From a checkpoint of a small transformer trained on Wikipedia.
Size: 11 layers, width 704, 11 heads of 64 (1 for keys and values), MLP 2816 tanh GELU, vocabulary 47387, 122M parameters.
Training: 1420M tokens, 10834 steps.
MLP neurons of a small language model. Each row is named by its layer, matrix (down: output weights) and neuron, and shows model dimensions 512-639. Each number is 128 + 32 x the weight over its row's rms, rounded and kept within 0 to 255. Numbers have three digits each.
After each neuron's rows, "raises" lists the tokens whose logits its output raises most directly, leaving later layers aside.

L7.down2003:034122145141126093032145098103092137132117130127112189128170085148167126103126109111131063179109085130094098106141158137119106148100111120166140141189133090118160128132161129107146113110204097074119088173135104145133168083132135147123211156095109030137139099157162189164084124157135127101142162107132123196107077110114136146120108076132143077105117154147095146125122121145162092100140
raises: " which", " whose", " whom", " where", "which"

L7.down2450:157163123153130119160112130071124166105166129105157152159118114042104098105111128108122148139081179155113118127059149085095092167130128096133118102123155105144110158150061127124146173155132130116179107100112099123162123132166087130178168059152137175141091122169140105137093175082144119132140080177160154125147072131165140151140171129160171108111191148092071130130153179118118162112142
raises: " because", " to", " until", " when", " if"

L7.down533:166183146108102132101118103155117125118151165132139135143153122114083111126090072069109164083162113100145134128148197130114070107190161109057158091122136182129106150110144156107152133128172127077132087167169205086136169090103128109165109124122179117110165099135109119167133096107097148082153113149118138110097087118164166160135049177133045128149122138130139184104099069099175096128132
raises: " place", " format", " places", " spot", " base"

L7.down2751:113099174122115132119155061100171130144144193121093113153163116137123106100096109055156151142098077099117136124145150133096119068099098131134097132133139112103151091120093141150214093138092186171143125147145096104106135096126142176124116078126134180111095145092041113162111144094115106104135178192120166161178136102100155137126179086158082154171160132144094136116161180191119138102068
raises: " he", " there", " without", " beyond", " she"

L7.down554:130086148046135146081161109094146156121118117134079061141085088138167153122135184100169128140178126140131127166141120164142168111132128127182109095108192051135138126122123104113091129147102132176169085142084060113189117104090160143170153159147144108116137166088172124103181106077157106023199115101104082087169113041143119127105122070103176088130103127175148103143124124138127141188085
raises: " that", " protest", " participate", " how", " That"

L7.down1732:107106167132148107144146130129169121119191116121110111132066123127095145135158134138104140120126137151048096155131125132122125145138118093145121153139096138090082110103125135096125078116091165152153139172098098096145127154164115160166127136051168099050122165052056101064153136075121083154109101156141128135177099143112112125120126161120188120098113076140159098131103197122142096126101
raises: " increased", " forced", " opened", " killed", " expanded"

L7.down937:108123141113155161134155136118161181162125124093128103125136159176151075150126122164177133083097081180105108185089138125163164169142160174099156126149087147101123089111103090153194146134141099135094153094144124090155159093145115087141140183124133121119138109119158135185085115164094158122149095103098099148171097164081148113132128163062086161121188147101108133147092091131105078071140
raises: " east", " south", " northwest", " north", " west"

L7.down385:159127166119143134127119133140121167152153084162126085103117151146177092148129134137135139156121125135133075099127149178167093074105120116151134156137159143136065135076105098143124167155091149172165070097135218120166123096076115089114160152133146106149118122132138096171148090120117101163129150143108154139109067112135062124085144168137141054148134083178115111159134143121081163165113
raises: " works", " operations", " runs", " sales", " votes"

L7.down2508:158144179162116112109095120133106133147122045178098100130120165120101144122099186097166094164051155159179127164127069179081063127164177168106094182148109153173129130149157122199115110145103191119132134092162108156087130137063098114109165101190105133152079119121132136147132143089133136142067193151161121123115143117116152048157175067117174139214100074094152087140138119208124075112126
raises: " a", " an", " another", " something", " someone"

L7.down2189:161144121100146102110119078115128178109111135096191184097085129107119108114109154091126113114152064157103109111089151120146153092111173123078147142135120159156162111105131139151124123153144114151145136125144156141108070146104112125118149174101144181149124084094108066115136175084083209163109121120180187086139097160126069076127133181082145034122135139118140107110131119139104127180146
raises: "s", " injured", " injuries", "ity", " places"